From a checkpoint of a small transformer trained on Wikipedia.
Size: 16 layers, 8 heads of 96 (2 for keys and values), MLP 1792 SwiGLU, vocabulary 9389, 104M parameters.
Architecture: RMSNorm before each block, rotary positions, no biases in attention or MLP, untied embeddings.
Training: a variant of Adam for these matrices, 775M tokens, 12117 steps.
MLP neurons of a small language model. Each row is named by its layer, matrix (gate and up: input weights) and neuron, and shows model dimensions 448-543. Each number is 500 + 40 x the weight over its row's rms, rounded and kept within 0 to 999. Numbers have three digits each. A neuron's up and down rows have the sign that makes its largest values positive.
After each neuron's rows, "fires after" lists the tokens most often just before its 100 highest values on Wikipedia text that the model never trained on.

L6.gate1044:528551550486492528450405513536448498483510521450504519525470503542517525513482550573480559530547402521497525532586498498519533446489516526512503492547468508403485496526484490494494464491501476546535458445486455511523453465410492578616519468389533527495529543545444522463458522491525502514
L6.up1044:513594522486458478497484502538452549505503546463520479551437526444483451537482456514470477481481465530481465544498486519577428499454528503491540514515471512480488410499536399524497455447477508633540498433546488507517437412530458440521438497522504565519513526497442553471426458438513480430
fires after: " (", " \"", "—", "-", " ["

L6.gate1671:523528510497452523545470471502539487420445464460470491526469510486551361525552507491454484501513443485498534486525504448527539495511484513444476539464517503427504484534466551479508525600540517416479492468463451526470422459489454460512481416471482420521530460532545532454482452429535523478
L6.up1671:522531529506472478486532520508517533499540441563470460503458437472447478522529548528465411491465547500548466509494521502517492567552508529565537531548453517452491519567465507517512507467483522434473491423534540515525506466472447474437499530526572559468517455514494556525568561533482477422
fires after: "19", "18", "20", ",", "15"

L6.gate405:520479573431507481465502497470458532471558488483550512527472466540545551490472434516527567479529490544458462481542467464470532531495544494435530459523471477393556504540468525539494439538506510563566498513489515413462488492478459509552463539436512497539479484474540475533476507501531468509
L6.up405:463532526466513466474535496551487505495511470417548515522461445475523575471463511461504527526464486551449524472428558480448568536529558435435502420494482492477487429457469521452483535485504503458553520463473544437411472528442578493505479504499475495451483431575548542520503586469550519464
fires after: ",", ".", " .", "–", "-", " "

L6.gate1479:493485534523470441532547498469495548495517520459447469534509567515549472503527565471557485497463439495470544480497523564510533453447498448533441480506563545456529508451570508499433517494481476472554536542446468481516494533501497487464437455498426421462505499463520567495453519564405412489
L6.up1479:499482560500510414514471494542495543483508466501529492485488394544509501429548479501517470491512490496493491543568481511507519516510447478486541492458516499443534416487520533451503491488553574490564543459530507482420484495436494389475503453491495564549562421532510569456519514489536477514
fires after: ",", " \"", "–", "-", " in"

L13.gate798:501528519522545520488538453529393477506500506508502524514523532552464452570455483441481530527480500492501482477535465516520505498469575519557447547433466508552516603500455549513521437454469503491577589449530532499491486419458573467464499499448508506523471485488470563500509432484499529553
L13.up798:496547457540516540526513489478503542455559584490456497496480533495466414511510494470533501474498525455445501490450479568528433474444537443553560508439483489421531574481523538469525454480489521523454554498416544502465532550476561497529427523499511575478468453447524496535427459476484535533
fires after: " |", "R", " R", " r", ",", ";"

L6.gate673:498566484440490501527437553533451470469586540511567493495465438474506484502460533501430568595465515506475440524591488444494421490485439527476464532512423508550506542526426486452502452473526555558431497502531556476478528486450462420443519512502508406481502530468476499523545496488510453541
L6.up673:511504421534524559446437491499502436446475572474558505467515465447491462435476454510490511438485527528569445520486471436542440589472515555577522513541519486545500498565506497481570435483494553444490530439479549513509493558514520495474547450523521478446471458458454517470525518533499459540
fires after: "19", ",", ")", "20", "),"

L6.gate439:412512469449449519475504522584554480560457504500490476520496496474457453428520545492475413529483515501452507520512550507463546584509467531440475587524481500456534528495465482504536516544562512470447494478513471511433446489547487479481491520507438503480505475506403519494419510476416495590
L6.up439:492494455457518525502489472525434429546483559583539509419530557559549486494506559488501557485499490505474506411522431493535477463517535516500474452447446498549493570531507600529496507558544497512534550529567540459430452504429481423520513480464509532468492531542530507510567594500551555523
fires after: ","

L4.gate393:523596548454448537455494534476556456533486498600517494537390450505510499406465547479484548494544569487504535448572494552527557516528521477557432470457436540460433514530466485533455450507508532458482534529474501454522409478478511499582434479454524520484507589603550506553470492550551506511
L4.up393:523485585455445492492491511487550564469438502520497486532486512502420556483557564487527535511411523554566459467463466553562491533532582482550514530421413423483476501530512511488477492497527558480527469478462525477447431555487562536547480534466552481505509446521542491479452524518551531507
fires after: " ", "20", "19", " was", "D"

L6.gate532:562499516434547463495531524484455383469492548525512509569496502523511488439507488551432496611553488464516491497522492470449474490454474470506412576480479449384451546526543516464515404523507498551477502499453526429496470503524445527568593446444461495516525551539505521537482458590495543535
L6.up532:544581551441490437445523516559525490564558473506392492518485572467501471618496583473502541560510545426495519454458434557509561548499507451513555520519468453425500547491497408521497535472446541492569423499535534579539502487493460508530478494474536470504514467507495472457385483492470486496
fires after: " (", " \"", "—"

L6.gate1785:510547476519481555560595458465459601507449498527501533511480404522487550489469467594480504425467509470417483529530467449428504527495450471541487553485460477527439430534484504546467511460469448520485428545511438401500440434488502496489423511520522470542499466529464511474579481501515504497
L6.up1785:481467476488472516515512475489533487486475494494484489510519494551524490525514561583572461450511485545523538423472509504547486425479481502485488480521549441428462463611446475574517519520520513525504455486467507539478468463569456520537524500550488464522528526503517500503524478481479567505
fires after: "19", "20", "18"

L6.gate1696:489536511509471543491520484465463480431466533458502461509523552497411510461477512505569525517480425533550471558477563479522517473506486488445494533522537495506506560508490450388538471534524493480548452605485464535473446441439466525551503447532565433459540491459481517488475476527501473565
L6.up1696:498493512514500440487509472527488449491532526499483528416484509485479472427519510476501448470450497538482519465497427398519525497549497460457463523401430495488421459547472555475451470530562502480465562441497550514501437531409523468479558523427432497550543503590539478528523495452546489468
fires after: " |", ".", ",", "|"

L13.gate460:531457479539472466454512471528479550469497494509561455590424532464454554475527596527468484467548484407419586510449482411530477505467450500463478530501442606508629532508470492573510535501548541495502565578545484540468469498465517440610430563524486553526487403476472530449488456501485510507
L13.up460:588443485542513489592550485522463469450460510546483532495483532469499547542510520587465531496502467520493457549533505452510519514521461438522474418465551517418584461490514479547473555483533518477436507485523482566488492498561471391504408503539522504550479403464499483455494476481475503469
fires after: " in", ",", " Act"

L6.gate631:554537530424496497473480460469395489544487523450501513524528411484515509438486489523488518536505533503442510436543459514466551578517524459502499538551459465434527472497464510484535444473494531494514439524434458414594521418540458474528486467398545510581497500547425528555565481486509488463
L6.up631:537469481523510497508459512527503542606477532496437517536543569482514481474482536518511455500454501549518414537518505520595481531529529455480483464503504505510458514526501482531509554495529510511438488593470491494473501544484476514562523527484568430510529509514490480525544461522435565532
fires after: "20", "19", "|"

L6.gate1057:560499513422526488489502539550464503456488533498460521466508467477549425525452515548425483519558483497510510484479487534439494536518502497534478476546539503485442517468468498507483454428496477529504488491418461436547508490505507502537525486468597489544511493404536535541433454484544501516
L6.up1057:442533508477539414443435544484562495528526389487439552477482505468555521525530473477461558546509482550529490459435541510463484504508562493474549472566574511454525492548537450543472452490532507561514532524578526469496511473519505560527485509504519643518526450474543544516478502522494481550
fires after: " (", " \"", "—", "-"

L6.gate961:614444497484539488542454546557519571502494472502495512475474532489473515498438571507508549529543567514511465556559518537502504521513449525485457460541514469400524512446440516544442519478477477509526500496493459502523526496450453503457544438451511565541513455553481509571482527453537491505
L6.up961:562527513492523424505485554555507455501494464512462562402538564466548479466497544565583529479413487525533449507495510449526508511444574478456461561469456513400583554467468506576424500556518393489474563510517502558522479406480433552503474421489501555466463488446567538523440511473461557457
fires after: " (", "–", " \"", "—", "-"

L6.gate1252:501462501493406464469455628558492489448453505528514423511504562559516440472523516569498565432512556516486521553549516475527555567561516583504487509471505493517494456469488454444500538494519523357402490486531451513433445546462482447480511521503500493521544478503566495521433495556501594547
L6.up1252:549563441554534549533504409510458499415563450473517497507563422541517586536536525476492506535478505516523502461467500443534499440464486522528503526509505538538484582508477554579420528449478492579501489481493539428435553482481527453518484433484501401528508475515499521484538488496465561463
fires after: ",", "18"

L6.gate253:505518535477443494506451503504525519552492462556466459526472476497469457481477470521506451452490549534480484469496490525543585522503546479461473508524515491536550491555465535509541422518497516445505502467531510540505442549456472458471527411469541443507404502488560480595531485513504535512
L6.up253:508469524469483512478505488513563555539510460537481510503494465491504487495526497468567429499473549545477446448545522527520506551528526485499513491533549545541525490573484493563491508530453435502389530442470546550543457548518451402523522549490555477540453452444533485541507462485506556422
fires after: "19", "18", "20"

L6.gate1398:555519551443490441486437518568505494442481500487555481548546513489476475507489543511443454543536455480469516450521491512484496516525514425519472517470550502509508523455459484499483473541513522441534452482500539554471499499498533408522484455449522410539425537476555487506471480522429519476
L6.up1398:549476461452489415485567506495545517451504499467424533547521495521493496529507487490517493497462482521491464548523469505478508475541602482516508512438517449521540512563497484520555485545433501485429513546488531542438582472518451421460509472573464497484497493532533531416523544550486539451
fires after: "19", "18", "th", "16", ","

L6.gate151:523468497532516479459502486553459477544533481506435531527536508416481403522490482457484476437542482639459534486492530477511501526481580569553458571417507482479535483546431420459535537550563559484473457479464578469460446524450478466519491454535521473450481543404458565435485551480466476527
L6.up151:560492496485511505547532526508478519498531475471436478497564448510508465565457487495537492480456485439539517482470464490432476507532519471575466458456498493510481510536527456493486495510465445543548559581504505531526431460528508450515474536527481474478464490497519581515492546596441523463
fires after: ",", " of", "18", " in", "19", " on"

L6.gate1652:535458478447489537521461505558382554430553502532479452478527442464589475511473452500502490542431467549535523433502496564481562509481523491497487545468555518468536485480480525536396517471493467488496527547436482460487486455508484491530550435457443521503533464459543499564468570534566485442
L6.up1652:567499517559542488489413542543504417479499455490528520523425414428505491493570479508525485470513506493508530503454506425481506480473535546481513529435472463386537525477464549450517486471534482537470503480399459593455498504520521502481506550420546532468517464550565464470524496496470466494
fires after: " \"", " (", ",", " and", "—"

L6.gate1340:478537527542505493479435565553562496485462493488495514544462519531431560502519479504508481501497475533552522530519455467445490518521493502465496570537499488522603447495454589503481472535536516586492578544541499489446526481558516449502544491474544467505474512546556506509507496469477522587
L6.up1340:515452435563427494538502511529568463490557522435452428510549519497450452477499473466491439489434488495493538544479517493520542496533517453524538531510471535502504567453550505544561511494538541521453572541502519440491472544513562443501503515474522455546526455477447407467560426545488510558
fires after: ",", "\","

L6.gate362:523579498570482552459474510600526534428547494484484559499484488531547515443579524523532604511522539444520435443492489478489506524466535476484517508440437582512511619524449519479440485531506466570395448464502520529475462525453512473495524530519454492577500491495452511493429503508451523532
L6.up362:536536469536531514479458573522562442526470503499513493632577530493534501455509484423453526547550521577494474549573541484576420556494530476472514529486462490492471530468460483426491538444447529464500569505493397504433514513561503468392538475390500485487513457481541488421534468447517482568
fires after: ",", "),", "\","

L6.gate1776:466483496543527439506490474607468520481536465516492512499516458505456512481471495454502524477455552490508456484442491467536436464525458486575543496427482536544500577554491485496473524507515492535447568496462583468507552452475552454475491545556515543515407485551482483481516508468463440543
L6.up1776:492519465526512542502496512487540479570496518533514449548476494488528516442533534534569451494495570470473522517510443545485516622579514463551588549489461497487503539444518423471526549507464527521373475371534517505484495483487553388440510479523511499554500479482440517501512469573506527551
fires after: ",", " the"

L6.gate1734:529539516448538449520507478523512532471553473468519489507573459548551451494548437451521567530523441492521558503471476511528497516440476427496545457487547520429442526475558434522547494481496501586620521540513578504505514505460582536466556498428467502475448465477496453480520520417525420464
L6.up1734:532445475550592514443503503492452423501478482490495483542507465464503519507518566464494526607521504470487517512470500572491549526490534459498482486486514480397457521492451433473574522491504463491566492438487507526518509467541532421441483447465512546547512488519512488455469461537527470480
fires after: ",", " (", " \"", " to", "—"

L6.gate1197:535516497531546487475476539538430429584495511555544500455562525459453531437534452512509540501481510554436463479516439478478517505475482532492495507447435518571423508523442511494469450561513474470519535557489454406470480524503485520530522447476531484466530471488587495577576474449545507590
L6.up1197:568490475515518489494464503510434443502548510534531515461524539459465480462542437471498552454484506539472512491531437490525475494482517455473467474461442528517426523540486538481464475546503466419511518547517490441474416533448514517535522433485519500473561477496593553519553480456556482525
fires after: " |", " the", ".", "|", ","

L6.gate351:530488547486504533503494445499544553410526439487498557460531447583511490523445504508518507553548529503491572575504454393488561524565435503529478421531521446420492519451473471442553508541470523488475506523532459513435505462534458444528434488492522488483511477427500460514475569523552507509
L6.up351:583486423489531458503514514456487431529538559450543551488459499513487514485456527437548500504504439484506547537546523470508496560388538495423461483561515464502500491478527454486436458410470469503592514484503478517438449468418543485505445432491460506492486510558456524472507460517452470531
fires after: ".", " ."

L6.gate1534:569561531419500496533459509514449459502495427480547495432539422530478496490519477505523471538543512525551470504512525502461561452489475476427516463490479513457466536493433477501503468526505431569588555499503480463520486499489506546511471444473530476555520549508474513543545581464526471513
L6.up1534:473589462464496538486501519519551386488439479504514447510414437488492531506563477527505547475510544540511443525514520478551504524507543464504434471495494527456446472456476530534530522530484445503526535494436469435478454434483433529491474483384474459496545484600566521453438511509518572494
fires after: " \"", " (", "—"